{"n_layer": 21, "d_model": 256, "n_head": 4, "n_kv_head": 4, "head_dim": 64, "d_mlp": 768, "vocab_size": 612, "activation": "squared_relu", "norm": "layernorm", "norm_place": "pre", "norm_eps": 1e-05, "positions": "learned+rope", "rope_base": 3180.0, "rope_fraction": 0.75, "qk_norm": false, "attn_scale": 0.125, "bias": "all", "tie_embeddings": true, "parallel_block": false, "init": "trunc", "init_std_qkv": 0.0312, "init_std_o": 0.0048, "init_std_up": 0.0312, "init_std_down": 0.0048, "init_out_by_depth": true, "optimizer": "muon", "lr": 0.00762, "beta1": 0.9, "weight_decay": 0.05, "lr_head": 0.00445, "grad_clip": 2.0, "warmup_steps": 200, "schedule": "cos", "final_lr_fraction": 0.0, "batch_tokens": [16384, 32768, 65536, 131072], "seq_len": 512, "doc_mask": true, "train_tokens": 220100000, "steps": 3716, "dataset": "wikipedia_en"}
MLP neurons of a small language model. Each row is named by its layer, matrix (up: input weights) and neuron, and shows model dimensions 128-255. Each number is 200 + 40 x the weight over its row's rms, rounded and kept within 0 to 999.
After each neuron's rows, "fires in" lists the words (lower case) most often at its 100 highest values on Wikipedia text that the model never trained on. A number after a token or word is its count.

L13.up379,196,185,230,215,297,232,227,251,211,168,202,133,237,230,214,158,219,180,180,203,260,207,173,153,236,198,245,197,197,201,260,188,323,204,117,211,206,229,185,280,215,242,256,103,145,207,144,169,181,189,222,104,195,273,238,165,134,118,249,176,167,154,230,240,245,194,282,187,219,162,240,265,186,141,194,125,172,147,206,236,152,128,171,191,241,289,136,196,206,194,127,197,219,213,256,129,263,225,178,184,292,197,215,136,183,192,227,220,181,220,169,171,161,237,207,205,172,140,200,218,143,166,159,188,205,227,189,157
fires in: "september" 27, "october" 14, "march" 11, "november" 10, "january" 10, "february" 8

L5.up502,193,190,194,262,185,262,159,207,185,254,174,289,186,137,272,144,177,165,220,195,229,234,175,269,213,208,244,248,240,155,265,193,209,213,204,200,176,227,201,220,241,158,189,209,248,145,193,172,245,242,255,204,160,179,162,179,170,233,109,216,220,163,208,197,178,223,192,264,133,156,252,210,269,174,130,211,127,249,173,200,177,243,63,203,212,241,154,200,158,197,328,202,107,201,224,124,201,187,194,225,204,215,202,249,140,229,154,203,178,160,232,248,252,183,135,136,168,228,213,180,295,167,257,186,254,205,166,185
fires in: "would" 24, "may" 18, "will" 12, "can" 11, "could" 5, "should" 4

L3.up598,93,200,186,166,221,163,230,145,197,191,170,193,254,208,133,208,230,180,260,139,175,247,150,230,190,178,169,182,276,226,178,199,128,191,158,154,218,214,200,244,184,210,83,248,190,209,106,233,203,225,166,205,159,100,266,169,228,179,238,135,223,242,236,233,239,162,189,223,220,223,250,239,252,163,186,206,217,233,223,233,245,200,249,120,247,244,186,257,182,212,226,142,187,211,230,198,130,239,225,166,255,163,200,218,205,196,170,208,166,181,243,199,163,262,225,192,226,154,186,225,97,205,202,175,133,209,184,289
fires in: "year" 31, "years" 31, "health" 7, "arts" 6

L4.up582,196,150,166,227,144,240,252,142,184,189,231,192,284,164,153,209,189,192,166,170,213,186,197,193,154,203,179,194,211,211,235,91,143,228,247,209,185,227,207,258,192,194,159,164,182,187,197,142,177,129,180,222,235,165,170,244,308,127,194,152,171,236,200,187,221,269,257,263,237,272,144,202,234,193,88,204,275,169,225,231,135,214,211,174,204,151,284,208,237,196,192,189,246,220,269,125,262,166,197,190,264,195,176,223,161,217,159,226,204,214,278,158,195,261,222,215,258,198,142,262,134,216,175,183,204,149,182,263
fires in: "they" 42, "arts" 7, "year" 6, "sales" 6, "singles" 5, "aesepus" 5

L6.up747,166,153,166,245,227,167,263,151,242,197,161,187,155,191,210,163,185,191,206,214,233,185,87,237,183,204,99,157,218,230,209,203,192,252,258,185,215,189,260,230,210,215,187,195,245,260,198,118,170,249,127,179,249,174,187,156,114,235,199,189,243,132,256,284,183,212,189,173,217,242,250,212,177,170,172,231,200,227,237,158,175,156,247,124,191,199,180,210,176,141,257,217,173,230,178,217,148,167,239,205,240,258,284,223,212,252,137,215,167,164,224,298,228,187,188,189,190,192,191,204,200,252,162,184,282,180,117,169
fires in: "one" 42, "each" 13, "an" 11, "this" 7, "any" 5

L5.up120,208,167,244,180,232,250,133,176,181,186,169,193,207,192,198,215,215,162,181,194,198,198,153,256,240,221,209,262,182,155,275,169,261,185,213,177,254,244,138,251,213,192,204,210,153,184,188,157,259,220,250,254,200,211,280,237,152,188,188,223,267,194,271,225,148,174,224,186,162,195,246,176,245,227,199,231,235,233,154,141,169,212,239,164,207,195,171,223,133,124,296,277,161,211,152,182,165,175,255,128,205,251,211,245,225,181,235,256,136,278,146,236,248,186,128,213,199,207,277,160,302,206,186,237,189,221,93,214
fires in: "would" 24, "not" 14, "will" 12, "could" 9, "william" 7

L4.up753,176,193,182,251,163,244,256,158,155,246,203,179,242,191,182,187,216,177,226,156,231,239,227,196,154,128,163,215,153,219,172,171,209,280,297,178,87,209,224,212,233,217,210,129,209,218,183,228,192,187,149,185,132,185,166,263,206,145,151,211,167,191,112,205,229,189,206,180,250,129,268,150,282,222,225,142,253,253,192,172,156,256,134,102,174,251,195,161,200,140,177,190,163,192,177,212,225,171,218,146,201,155,211,184,202,209,226,224,195,166,267,237,220,195,217,199,228,188,274,184,194,191,173,169,238,213,237,254
fires in: "more" 32, "no" 19, "non" 11, "any" 11, "less" 5

L6.up593,181,178,238,242,243,239,183,115,203,191,200,152,228,193,198,238,161,176,175,171,169,186,216,248,204,237,175,181,191,240,228,256,212,267,214,197,219,172,255,181,225,226,175,135,164,242,184,195,139,209,180,175,193,149,194,262,189,165,200,229,186,160,219,221,178,256,164,151,216,197,262,212,264,226,186,198,172,225,179,144,152,236,221,237,183,156,225,147,220,145,194,167,226,218,131,245,130,171,194,138,254,239,211,205,236,239,192,198,237,159,219,214,209,189,167,233,195,192,283,230,213,162,218,168,318,138,220,203
fires in: "no" 20, "each" 13, "any" 11, "every" 11, "per" 7, "one" 7

L14.up196,201,158,180,200,215,150,212,219,156,211,180,170,276,238,192,198,210,188,191,227,215,227,220,219,316,177,234,171,199,238,237,226,228,177,167,203,235,242,175,231,216,226,149,158,164,225,150,140,188,221,211,148,207,231,272,136,171,221,170,177,175,150,252,225,177,230,271,205,184,193,311,178,215,186,177,168,168,211,202,182,195,139,237,188,175,199,166,162,184,178,137,182,253,240,206,162,241,210,179,220,229,222,229,150,209,258,174,246,165,178,149,77,207,226,181,216,186,179,198,227,111,187,156,252,133,169,185,262
fires in: "december" 26, "september" 26, "february" 18, "october" 12, "november" 7, "july" 5

L16.up592,188,144,208,230,234,204,184,129,204,215,224,229,271,154,210,159,178,148,186,154,251,248,254,263,155,183,171,183,231,232,194,209,108,184,180,185,210,225,190,171,158,174,216,173,203,222,178,230,161,172,234,180,251,257,188,226,157,172,172,264,221,108,236,179,72,203,225,248,180,217,164,188,190,205,160,187,130,178,174,219,149,201,164,237,263,208,234,222,173,169,221,194,195,246,190,198,231,151,181,206,188,231,139,244,247,201,190,177,154,186,210,151,195,200,248,242,220,227,218,237,298,257,199,229,212,145,214,146
fires in: "who" 44, "william" 7, "while" 7, "what" 5

L13.up709,162,240,202,226,261,161,188,147,145,225,229,210,169,257,253,218,194,165,195,169,193,156,238,168,218,183,195,215,99,165,143,223,288,283,181,178,170,248,182,227,135,153,232,212,174,243,154,185,227,193,269,177,169,205,196,264,177,151,180,159,249,128,183,192,199,249,199,151,205,211,232,214,204,202,178,155,165,187,244,219,185,164,175,204,192,199,184,260,182,236,266,223,221,226,201,246,209,183,135,170,191,161,211,184,266,150,167,221,179,233,151,242,242,188,199,198,264,276,153,216,281,247,253,222,180,218,188,136
fires in: "during" 44, "life" 8, "through" 7, "having" 5, "english" 5

L14.up208,177,196,211,233,146,223,231,225,233,76,194,202,231,165,232,234,205,198,138,164,198,193,120,207,229,180,208,161,172,200,177,146,202,188,187,239,240,216,283,198,236,284,149,239,216,184,214,211,187,105,135,188,256,194,206,162,173,185,123,244,195,197,157,152,193,164,181,213,164,220,196,215,231,214,194,103,167,262,249,268,265,146,234,202,231,226,253,189,150,180,156,186,146,210,189,232,147,250,183,178,150,247,182,227,132,231,231,206,201,164,205,253,260,204,116,151,215,165,232,179,259,240,196,166,159,259,225,280
fires in: "when" 15, "where" 13, "the" 9, "two" 6, "before" 6, "later" 6

L13.up215,180,202,214,173,160,155,242,271,202,243,219,194,189,239,73,195,211,218,225,201,209,253,128,188,203,216,190,182,148,152,256,175,179,221,151,221,153,251,181,182,161,238,134,183,266,205,200,253,182,208,227,179,199,162,220,164,283,184,192,183,198,236,195,199,244,206,225,296,184,224,310,211,185,223,184,190,194,147,252,240,158,173,221,144,216,265,209,296,169,192,211,231,196,156,268,162,227,178,197,207,224,218,249,258,136,194,215,233,190,177,164,259,236,279,219,180,172,284,228,168,268,158,211,158,127,219,225,195
fires in: "of" 44, "about" 6, "than" 5, "for" 4, "major" 4

L4.up270,220,218,194,251,196,218,157,202,288,212,178,182,212,241,289,233,184,274,200,211,182,149,225,225,182,179,135,224,205,267,245,195,138,213,146,222,166,217,248,232,173,169,225,204,257,207,196,134,217,215,207,244,234,261,168,141,175,228,250,121,222,169,177,206,165,183,316,293,161,226,173,215,202,207,150,229,201,248,230,150,268,225,152,182,110,223,176,161,114,153,154,149,145,202,234,235,187,133,205,218,197,200,194,189,176,166,183,221,206,163,149,204,178,200,190,202,220,178,155,139,200,202,182,232,157,196,193,245
fires in: "between" 27, "became" 20, "because" 7, "become" 6, "egypt" 5

L4.up67,153,171,176,244,201,229,201,235,201,296,155,165,194,240,195,222,212,150,213,227,226,227,308,131,221,187,270,185,176,226,269,228,105,215,198,159,140,255,186,221,113,224,173,130,136,154,221,138,200,216,183,215,137,212,298,213,229,235,101,270,155,210,196,190,197,217,213,227,221,170,283,216,273,181,205,154,130,149,221,217,138,194,207,226,208,181,197,193,254,178,171,197,242,193,239,244,261,161,199,236,158,193,120,145,166,244,205,171,247,177,213,197,197,168,158,239,222,255,168,214,181,117,201,178,208,176,220,184
fires in: "area" 15, "club" 14, "village" 9, "country" 8, "island" 6, "hospital" 5

L14.up365,201,237,192,212,222,226,127,236,187,180,193,161,169,247,228,241,229,120,157,229,233,235,183,153,157,161,167,146,240,253,232,158,229,194,215,133,123,203,261,197,233,141,151,263,185,163,208,220,180,283,253,248,129,191,269,162,227,224,202,179,153,161,181,146,215,224,213,218,214,184,211,178,200,178,160,189,269,120,253,227,257,208,171,245,174,212,213,231,143,227,197,156,228,120,267,225,175,148,227,180,202,231,214,181,164,201,172,220,107,152,202,249,178,198,203,232,154,212,215,176,171,177,207,236,147,284,156,302
fires in: "of" 49, "for" 7

L14.up619,206,163,132,179,170,155,172,243,235,253,147,271,270,172,184,230,231,161,205,236,187,236,197,179,237,78,228,188,233,216,182,211,170,196,216,137,189,253,135,136,196,178,186,176,176,215,225,218,167,217,179,234,205,169,275,135,275,247,215,220,209,131,196,188,283,199,135,239,224,200,301,199,191,184,157,210,219,191,224,226,228,194,208,192,225,184,198,145,157,253,217,236,216,146,234,140,184,259,163,238,160,191,184,243,182,214,218,168,219,209,209,191,174,229,214,176,176,270,177,268,196,185,165,198,157,220,232,250
fires in: "of" 34, "about" 9, "for" 6, "on" 4

L17.up558,183,140,206,207,164,171,193,124,198,209,150,199,221,267,249,114,211,176,256,188,168,227,206,286,131,232,247,186,225,250,174,179,198,126,186,215,226,190,211,235,233,275,212,257,203,238,215,207,260,230,161,236,126,157,199,194,178,195,236,162,171,276,198,235,195,203,194,214,248,157,172,229,222,286,111,188,218,258,155,258,142,180,171,259,151,289,219,199,229,173,189,275,238,220,161,236,192,194,159,207,246,227,163,147,152,155,170,179,98,221,150,228,163,220,201,225,192,191,204,188,215,154,177,203,301,192,247,174
fires in: "south" 21, "southern" 11, "sales" 7, "soul" 7, "route" 5

L16.up58,259,116,157,207,245,201,164,178,140,168,191,195,252,158,183,261,187,130,211,217,132,202,216,184,241,169,143,204,243,207,180,164,155,201,178,215,169,243,161,240,199,259,213,199,222,194,171,253,206,193,183,212,196,201,254,204,133,193,155,211,219,225,230,154,195,196,148,224,188,207,222,266,248,183,263,130,215,231,178,246,218,147,190,188,186,256,261,185,145,183,239,159,193,209,223,233,217,165,178,203,193,230,96,251,200,201,221,173,204,184,219,132,180,242,207,188,227,133,205,212,205,188,266,133,170,181,161,282
fires in: "when" 20, "well" 10, "where" 8, "two" 5, "we" 4, "would" 4

L7.up467,141,270,155,213,210,221,196,217,199,168,203,183,221,132,208,216,192,227,192,225,198,206,308,185,163,202,170,199,207,244,290,191,200,182,154,205,194,98,233,279,159,241,187,261,280,200,152,179,191,206,135,224,177,130,126,223,200,148,193,112,156,189,195,143,264,213,241,232,211,198,163,281,203,180,196,255,185,231,217,245,222,259,219,222,210,186,220,152,132,173,176,197,201,178,147,316,255,225,232,240,287,236,141,155,214,240,159,204,233,230,214,171,236,199,204,237,148,165,165,179,175,184,221,197,178,198,176,219
fires in: "became" 24, "being" 20, "become" 9, "received" 9, "giving" 6, "gives" 4

L13.up636,218,264,253,212,289,157,162,154,259,157,158,113,176,174,226,169,201,271,97,184,222,175,179,192,220,239,245,206,220,156,200,170,214,203,194,239,161,238,227,196,99,246,253,216,172,213,157,218,215,213,226,193,132,251,203,247,190,241,325,127,198,218,249,188,261,210,178,181,147,222,151,199,244,221,199,258,171,230,226,247,177,205,165,205,173,241,116,219,186,230,261,148,213,224,185,252,187,179,166,89,183,125,199,233,260,178,173,196,204,142,178,185,211,254,191,260,234,244,178,191,194,223,238,157,167,199,173,237
fires in: "during" 38, "through" 25, "and" 6, "throughout" 4

L12.up221,168,228,157,182,274,214,181,206,232,196,192,246,228,227,198,169,169,165,206,167,187,148,226,189,157,204,131,292,215,175,185,222,173,189,178,196,219,250,232,119,128,236,234,193,261,249,186,249,212,229,221,261,227,243,242,214,140,187,194,229,187,194,148,220,177,151,249,147,182,204,191,196,190,187,191,161,215,218,165,174,202,179,240,181,254,101,181,192,171,211,240,197,221,209,218,208,161,155,158,264,237,247,193,167,200,175,230,227,243,157,202,142,248,287,213,104,226,267,177,198,171,300,199,252,209,229,220,164
fires in: "who" 54, "while" 7